MLP neurons of a small language model. Each row is named by its layer, matrix (up: input weights) and neuron, and shows model dimensions 0-95. Each number is 128 + 24 x the weight over its row's rms, rounded and kept within 0 to 255. Numbers have three digits each.
After each neuron's rows, "fires on" lists the tokens most often at its 100 highest values on Wikipedia text that the model never trained on.

L5.up76:119170110121147133122118117136124149109131131110119122093117124120115119099111154127088135092122153118149104138123138117140102162113132138129162106132112118112139084135135122111150149149122129156131109130128104160148116125085146138100145137068125132138153151180147117145111148113079100136
fires on: " ", "5", "7", "6", " L", "8"

L7.up361:137137147146100132094125113163121120137109151081197133142133092119109100153153088079168131138125134157101183122127146135157195106143158129127165136128112148111089155146115127077133136123116157121166087115155111104180134128099118087164103139160153133143148114122109153130119137102147113144
fires on: "m", "v", "l", "red", "f"

L5.up512:092172102137117145124131093112125147118098161142114124135093114121120125138125149146113117120129131133193148120101136123122150161150154121132146115121132139086157139108117117105128122188107151097146101116109126151187147130140149137086148115110161148133166131177144137166145139117129132148
fires on: "–", "5", "-", "6", "3", "0"

L4.up66:053121127109122094100155104142079139143117163093114138120124152137158109122185124135168137131117127121134124111092158141156149120115190150137172109100127127132149123140120093140132147143123127082150119139118121128114094156103109123118119169164153145100129138172164131099148106142097144112
fires on: "ment", "port", " team", "ations", "way", "form"

L7.up487:145111164154104113170122105107117148132154159138178109142124095125105149164112160123132113135164157119120174106141142124143124154156153104118173121125139122123149144098140076146157122151106112125105119146128130179159126134121125106080119156133092124138121114164109081133119127159103133141
fires on: "ch", "b", "el", "ot", "ust", "il"

L8.up579:105159119112131137180096113159143103143082176146129126081150115139113092101127154135108080114165138123133191112090129128119118111147110111139171115140139105117128120171135090142140159148125130131118146143099113135137139127127109148099089123148101151133103092096124133131135212097132158142
fires on: " ", "cc", "if", "out", "oll", "il"

L8.up16:120152134145151133145135155093133091122109133154143095120178092127114151113117130131091107138153118156126122136147125133128115135118150087115122114158094113152144122079146113128166089149073097096142128106105110147099091123162146132101143117136104129126149131166155133128130120147125107138
fires on: " t"

L7.up592:102169100129146144106162130088121144096101123129135156107098163142138094150118125123095132138149117099153122101124129123128132125147130085141170099113142107124093151081154098090124118135155161136161078105141130146153110139121149119143162132149079145129188112092158158141088132127134103139
fires on: "at", "st", "ist", "and", "ow"

L4.up512:084171118181125158097113153102124110104159141117148140141116126100142112154158119106103138113159111109229107117087128129118128149131137124140123107158122129142106134126143095112145172134131157118122111143115055143155120109106115159142085115116114162126154133131170138119124120137127123126
fires on: " ", "4", "3", "8", "1", "9"

L4.up321:149141100101125138097092119145116150108138141092104130117144102121088092085173126146106155089116116107138109093120117125140115170120132111129130117126113142128150104138138122122147150149116155149124102129124095146137096128102155147093121142058138144124115135172171129135115154146098097142
fires on: "4", "8", "1", "7", "-", "3"

L8.up152:128112097174114144117141143124108088037135122125131191108091092087117088124141151119147129145122125161109101139115154129130123136104156106143153148123094119163106153139120094155117057147118124111130106116115075153191148120170150159136145110134126138129172118105153153134126137129133129122
fires on: "a", "o", "i", "2", "ip", "os"

L7.up623:164153107114132146153142132138125123146157126131082128128106111138104177088135122127073158121120114185107103162104104077135137163128149144145134163122116148129081130101138131102152149133104109119101146115077053175088143136142139135135149161166096136119131149152123149152174113144118149112
fires on: "pt", "act", " Cl", "ict", "iss", "ect"

L7.up461:128128111146115131140095125109095117093134165152189144136117085149148072147138136166156163137194145145100162136119152152142122129123105114115144131152126142098135163138126079148124085132121104123120112125127094146177164098132145124112148126157071138110114108121122113139119135134113160145
fires on: "e", "el", "ch", "c"

L5.up403:092172131123118162148183098123139143134117107130110128143131142128128057133131140163161132180085104130134151139127141069131150141138153143134125113106135129138093119082098124098177122135084140100130093113103071100116154153132132116103136177187080139132125115139146111107144096180124138133
fires on: " L", " R", " T", " I", " A", " V"

L5.up186:074121136138130158108099109103115065092136162163149131161125086114122119158121141134127099118116145096133167137140138126159141120113128119135170128170096136095110199161097134154161130125129108124151149147137130135170129072124133101111130090139159125103120139109130141127128129157124144150
fires on: ":", "\n\n", ")\n\n", "}", "ite", "one"

L5.up9:125128109114119142079156085156132141120134153123125157090188108096078134118174159118146116107147129114139100112088130143130097128123125126128193119150120120142147132126171101126112143161086110098127110110147116103151081119116134160119109085090123115129132115168154124108163146188119137128
fires on: "6", "7", "8", "5", "0", "2"

L7.up444:065157106151114168143160129095133112118111100175108144101081095096111136113107116122116113132087092168139140144121131108135134117106144139131123174111159135147103120094102157082169114155089109136164099100106110122135125137112152125119107164153108148076135128140123169101130094175096074153
fires on: " J", "ect", " m", " Cl", " cl"

L8.up174:117171113143078118140147120142133153120088157144125116123084128148109079123138103137142137188129147130109148133087123149132129155159166096141128159161126128110113109094125034144140084107102083125134103138142126139108102129177159154152140133159115147110152145155144141113108122169101124147
fires on: "ot", "us", "et", "ist", "t", "st"

L7.up566:073157118100116121154129137144130130137145165099117159102136120120117118109116100135138085140114160142095152134103127103134118117144130104124138153087094150166132116077100123153117133176140141093138149115143136141156173097090126155095102148130113110131129077127109132155095133159118117159
fires on: "l", "p", "pl", "il", "i"

L4.up233:144121127126140115061101113140088122101144110124102109132136121103110109119139146144115126131130140135144084161156131139121137152138137110121154122129112184081107106174149112139124108107114108176125124138155099128164121098138130120130091121118155136092134131201141105151151174147086128117
fires on: "a", "ia", "as", "ge"

L7.up193:156126064138136165088151112098124144126127136089167191127087122118127068109094153108110139141093158147141129157135145113133149104133132068142157115177124092135122129160139107139110088125155137138120077108132115125155134098111120137105142128139111150093141131112131155148153148126116151124
fires on: "os", "i", "in", "ov", "c", "and"

L5.up85:130166114167122137095140134141132065085101070127109119113129099117105170141112158103156122133121150122178118148114089125135142139135173141147133117130166137108091148102094122150125156139100109155154159096140088115161142133109120151171146099120112110120175127178164138156085113106132128112
fires on: " Y", " St", " W", " S", "iv", " A"

L4.up164:136131096127129114167093124122096104117169153167122132122151094147128143119140152113107083121134150127184141112141055125129102160144106124120154143144140121099152141133121109087134116136096158136117175107145134141135160123123122115139160137105154084117134130185165085100114178112122148145
fires on: "ir", "igh", "ific", "or", "ur"

L7.up297:077133147124145145092134133120111108110107148146146123120085128135133114123147135092140086170119126114145151165118105142146142080130198129130167104111156132129121147097091103119166151124114132096179109131127137136122102140112129125149102090139160141079136126103102150140187139185152152115
fires on: "iv", " ev", " serv", "em", " pl", "v"

L5.up554:099170056140134126129098120159096117118128125108131147143110124123071149147115166128133154117141095153122111129116081133154128144125169115139135110096136146116121094083129130110132146145106136096121096122145069136144145142129130139151166125155136142132143116166189105151117112136120112117
fires on: " |", "3", "2", "es", "7"

L5.up427:129164133151145136117102116138106124099137139115148140126146082098118097137171141093127146107156142126206091131115132145097124137149139116140153096168116130124111123140158087115127144148118137126133115127088112144139110127111132177125106094095138148131171139153160130138174132172141127133
fires on: "0", "5", "4", "1", "3", "8"

L7.up197:125121079141147142154107139096115095104127118130124107136109152117133111153110139145124141128067122139141101168107094077158153101125129147118115136151118181127115137126129086127165120159132132120155090097134073124142138143144131137138151156145088134112179148144127169118118190131101100163
fires on: "ent", " w", "end", " W", "ond", "qu"

L8.up206:093141110141129141158121120127120142108159121127130153094073127118140086130100164154090068130107130095101173126122089097139099146133126110136164176145093093150114129103097142127136122174157133128124145148149140126165172143105150155108120157108097117152170112106149110152103154130154093089
fires on: "il", "at", "re", "i", "h"

L5.up79:098127087137139176121121131109124108125138160109137151093112094077155116104126131122108107102131115146162124101111107136143128085156132118136147072169078154162103126092193118115141139173113128083159092158115078123162124106132109154128109128165116130095153136106138129102135159171136119145
fires on: "1", "2", "7", "3", "4", "6"

L5.up125:139192119143109171144142122160139129110110131120158095155112113124086076121107115147149177163075149151127141132122122099129161135143162084143132122111128124097080134099135108116182136166077100121132091122091109107091148159143128135124138167152071147117132132162128148125159113148082122127
fires on: " V", " D", " L", "v"

L4.up633:170120090123141140167134080118118147114129110084094127136098130116110170143136161138107125113120130134135140113105125109135150150114156113122123138140117133132122111127092161123136210176118166121114082125146101127168129146144145145095155125102127115105122161137148111118142144148118117129
fires on: "4", "2", "5", "3", "6", "7"

L7.up337:127120141129129141131092177156094104113114143102178133158142100121109152142163124087142127101141097110137121119140140166132191136129129141115174123122131108138122206073134157084133143128127146121121118118128098127123127099108095140142114122128156162099153117124122108147094151135101128139
fires on: "f", "m", "e", "ff", "er", "om"

L7.up254:136105106134111141130130105135106074104115158169139129135164087106096125135135143130117127114144141153095147180100130148152172114128152143136166153127118137130127150119178112177153131147147107145148132142091109103144111128140123094081126137114140138123125130165154131103137134164148158166
fires on: "ion", "le", "ic", "mer", "ment", "ge"

L8.up338:135118137134137130125159148109112109132121102158073077143104109100134153091107134103117099159117126121137142188131110101144119152131158097115133174108117161114156130075117142100127138149108114127161103113103101144115136147143122112140116116179086118110128125162115122122132101131138101079
fires on: "ut", "et", " t", "ent", "ict", "iss"

L4.up170:119142144123147119103132111137083090132170169160100178136121116138145091122160147125158143134110100111128126093119104152136121145132129148142166150113120138124158160117140104089110109125105141113155144163148135129117119142125078088128171162179129127101126132173145145112154114165107149107
fires on: "chool", "ity", " Count", "ation", " team", "way"

L5.up163:137185107149098150134138161135120102068110083117122133098113112111120150127149134116136122150136126149162107174118088125122140137153152129147127092135128150120070135125136089127154170148111108157125107113119054105151129153116130125170140095132122141100152135156168126187103105136106128105
fires on: " R", " G", " W", " S", " r", " Sh"

L7.up321:073145079130175154147134133086113135115139133134134106148101151122167130159092149123142090123138106115090129143157126103132104097132150120160118110131097091133127151080133109111143134136167137120171080088144102161123092124149121142123138084148108110085165176121146119141132115147160160128
fires on: "eng", "ow", "aw", "st", "ater"

L7.up605:137178102158106132153117148112091129114153117110152123093101086112102102142103123125102122125161149142132147171104151099141125144146121102123141156135113135113084110126154093130141106149130115135148124116100082153151190089123161127154137142160067133115160098108143158150157130112137135154
fires on: "id", "c", "in", "il", "ad", "l"

L8.up463:137134122168134121130172146085138118145087170113140121108076128086105121138145137137150131149098132110131141146136146120124144135146169066171103127119080143114122116118156111115151120114135099107145101082123140115143135155123135119138187120113149142119138103126129161128121125121102137155
fires on: "et", " ex", "S", " S", "us", "os"

L4.up567:093169143144105141138148151111127130121087103154117133141105131143121163096104121113077141150109101124137144142099111089143134163133135162135135114155157150112108140131098091099157145153122123146149086152061080135149160118099146091109133140175070166137121142150146170128149112149062109137
fires on: " sh", " cl", " Cl", " Sh"

L8.up499:125192114137135118168090143151112132105173128179134130119061122098147118138130132148084091115113135116103180133136110117134109167140109113132167135130128162126113126084108124092154143145150161134123136145098108125155168108123092130146107094128082117112120115123142142103147141131100146164
fires on: "il", "er", "if", "el", "ach"

L7.up200:039135154110132142132131134093141136100149118127134133131115089123126130123120170113094077120140131116134143144131113122132143119141137123138158119135085116109097125112135113158222157149149080148128116174129085152124155090129136132122110124166134141116118108142123131166137131182153140113
fires on: "ed", " |\n\n", " b", ")\n\n", "\n\n", " v"

L4.up530:122125142118126130121120074148086094137152154168123118163141144146135125156124120123131119119121146108128155114133129116142123122161098095134157130154136145112154181158103106108111112143122147113112136171175151168122116101157110100115168160159158109102126101169153148133152167157098129120
fires on: "ern", " Count", "orn", "ity", "ot", "ation"

L8.up347:094124099123150137126162118110115144083091105120113136160162119121130061137158137133171138130127070114170120126136140131165106132129111110122156093139143114120181169090143097134139142133074143079119152089124126146123095150111134142134144112126086150089147123148129111116134176156088140139
fires on: "um", "od", "id", "uch", "0", "d"

L8.up286:124170132156113138079107152136111138136097135111148101123134124131151100139136117098135151165122104109129140136101143119164144130110199140164128101102133139077111109091099116132163110115118144107108138073082124114120144211114126131120102153177132115091123121114077121143152173135134097143
fires on: "f", "v", " also", " f", " serv", "a"

L4.up175:123125164140144143115119138115133107151124131152165093161181123115142142121148114184157105117165122114119130114132122145133114140139113086127121106201122165118130168125141116119167099145153117074180144131132128144109115136155113095077179173142073123137126095131163102125123119170108100164
fires on: "T", " T", " t", "irst", " were", " =\n\n"